Weights of a small transformer language model: 14 layers.
MLP neurons of a small language model. Each row is named by its layer, matrix (down: output weights) and neuron, and shows model dimensions 0-191. Each number is 128 + 24 x the weight over its row's rms, rounded and kept within 0 to 255. Numbers have three digits each. A neuron's up and down rows have the sign that makes its largest values positive.
Before each neuron's rows, "fires before" lists the tokens most often just after its 100 highest values on Wikipedia text that the model never trained on.

fires before: "x", "lected", "e", "em", "lect", "as"
L2.down215:099119120132127131143107160141180162126141148167110071153136111074136117094124098084149136137079153125131118114079090170144162139119143110105133132119136179156104125157100146145105126086102142096148092114135149167144119107171147095110151129123093119113157121098131110134158133131120158124127161133102076114135106121168145140103087111109174152115116116148124132113155132118126170149164140096133156142133124112136126166146113156102144110085100132130095157116156142100116107101108148145129157105098093140106075154128157147121147124138122122141099146136166143101163105111148184143

fires before: "ject", "duced", "duc", "p", "duction", "duct"
L2.down352:105099102115135100094152124133139086104129117126132139178171181122126132110102127133095130176107127124127130149129137120144119095138102156168143087107129150127152093130161155092170125123114099125107141115127123133115093152106155145181180089102120134167120121121107121102134151158121132124158114134129134114152114149107120124120168131123119137113117126148135161129155122126184120146141094115150190103158131129121099119130120098109170112148146067157150174137095124159110142095110086075112176110106108120139128144127089112120143089153103158143088146111126150168157159099085122135

fires before: "k", "c", "s", " in", "ation"
L6.down407:130163146108135109064113123098143132119113100133170108140133147098154115111069109160145131118101150145152152099107112155129120090144173085108109151166141132113143135107144158153133098085123122122163176091121115146092131129108150110138125127119123102109145128139103136123160146116113138141136165154116132107128136172092083118111089066194166130166133106134161132155163097121090141145137134098132147112099096127153129142127130156127167135105113115116144123122158131157119161121096125134098101119133125141173106065173089133154121119167118123106172124101158120118145144100117131144

fires before: "7", "6", "5", "8"
L10.down423:118135051112087134138086122144121095110158132173136175095093129144127128135116117107145154141127117092096130122134125126186153172084148124100162130123136136106159119101103136105142148096115110154140114124141140125117181116143134119118142166102169106150106158110106094096101110110168138170146119130136133139108127097154169131123143147108138154109162165148119103115149132186077110100155113089141143134159133111120116161115116116148103136165153112131116107134134073112059096135139156141161126131172137098107135130122113179161111154136105106133118112116120153130163113121123112129

fires before: "e", "am", "z", "ing", " de", "ab"
L2.down466:139113133090143142123138106135103140129127118143129154094090128130136095137125106136092104092152127121124112103169101111159098060081112154150124168150120131126119138157113142105143153167130149136154134137143121116106148139125166131110104144123159107121110158138123107154114094097105107113183146118125112160129083106147110113132157121111104137131130175151162121123181146112134156133128134175110161112108158079172131103111122127186133131115133128109080143181111102085135116113115177192149071167110146112146115129111151132115137122138125141149144093160104133140094163113164100111

fires before: "vious", "m", "ording", " were", "vent", "ur"
L2.down150:124103150144167157124119109117153120126084143102096128131143120115134135150139121162142107134126147122100129135128144149164141159131154147096100129098151117103134130145131129119120173089103089153084170090105128116111128133102112131167131113088166133167150148089133115156175145121149111100085145146082105107123162119169103136138162119119159140147119168152109103096176108124189100120089126097151100121109148126174153133145114130133130125154142103093133147133156122092085093134124134141124139135115092160134077119132115106081162116155102129098105150083119153094175152116136164107

fires before: "|", ",", "b", "d", "le"
L2.down391:111120092128133162158158130103117150126151146153152115160099128124144160155182156149105115162142148098124106136127174158143107102083144097140113145102132153141082137142123119132115115145093172077121131126134130149133087118177090121133124172090150128092140139136143146132144110135122107128154106071154099129115149095100130158112101128105135143083112140156097131116117122109177146153128125120116104107120193139171113119149116135167180128088109153137164133130107141132113104099089111126151144114131100136144110145119103134102166092136110145079094163132117125183144102118106100154

fires before: "ast", "al", ".,", "ak", "ach", "res"
L2.down361:154147064117069130102137117186124148161127130148139118157112146107110113136141121087174140101102135123122108115183142133095164140087109130144085112108166090124118106098122082152092109121173080124128189091075148130135121105101142135131147092131121157143140108136107119156111146134109091158132143132122126123129121143131120151099096131111138132153166136147120130119182118128104151160131156159131167154155118145148106153131084138151106089139102124168151151122181131145157090092111139146131147124104121125090160116101114134133128102138153144120133111114128135127162116157151087118

fires before: "ract", "ro", "rol", "ains", "em", "ain"
L2.down140:158112131113119136132111111102162104106141085118127150106118151127136147116144137182118096084132080112152127132124131098121138133113152122146138131158126159142157165090106104134174112110154134099070133156108142127150120134149134126160125104104140162133132155146170179158083097095145148137133171104143105158114124126106132152099116171142104096148139121142088156141133142112173128112103115179125104101134096125080181152147090100125096149124074159087108147131174150105142101135116126118166139125099143140134135124115101133079081119094108132115173097163134141120145111141134117131

fires before: ".S", "K", "t", "p", "g", "k"
L2.down400:112157115154128141163147161176100130105122115128073139142148140141137145132141136145132117123145138153110097148119144191146106162140111091124119126122151104172100155136134092154158118140129131152095155142099122164119118134152138138122151129140120147098144125143116121079145136092136128106086129110120139173123150152178149153110092150137126111076136131160122134150142113113137083135073120110087103092081126145106121139153122139136130100091125170129151080104108146088125140115177121120128098146144164139172114142123065136112134168092114105138132097119092133113131092139072175148

fires before: " ", "mp", "1", "202"
L9.down364:155148104132157092121148125143080150130129102150092168149067146098118135106080130073118121122105130147119146101099129116119169129107088110128118119147161109163111122105111132118135080133158146141159135108120077170150100129159154151122161106174161147135155137129130157128163108143088134142152141159124091130097120127164090141115141152111134085105150089195135146093159125123094147093114102166138107085106129105142134102157126120119098161157171103118086138121135145143142154106105149116146097147113110119144125144113149160120116111136119120152133134147164125141157120134103166091

fires before: "ed", "iv", "or", "ive", "ric", "ress"
L4.down68:125135166094107110080119134136133135136188103142122121121109153130124111144175120114167098084124104145135134151141136164151151151123129142117140107101085126128136153127100115121115119165111125129141132118135100135092098146122108157105184088096132154164145147127132128122076098147125104118060119112120103141128166098127138098097139143143139105140188108130183103112126123129137110165077142093152097111180080117124117125124115100136137145118151142095093143128141140105140142088139170159116135137122077131129116139140154130169200101152148157134109127130133141111136120144168172108

fires before: "and", "um", "ad", "ound", "ant", "oup"
L2.down467:126120094137139124120153099132104134167127118111130093108120109151141135140109128166142119145113144164144133125097196163122130173140152115155112128072129144160132120134163158113169100122124122107166152148158097150114137120123140152119132133125115109075143131152147095148137133117140131144091152140066151122088086143095161110092108099115114121164119091152156102140144094127088148113130098136103100141082142147102096127140111140122133115104131146150185130105165162173131123136107115132090101157095117138130107127169114119136124140101177135109161111122118103099122116116088149209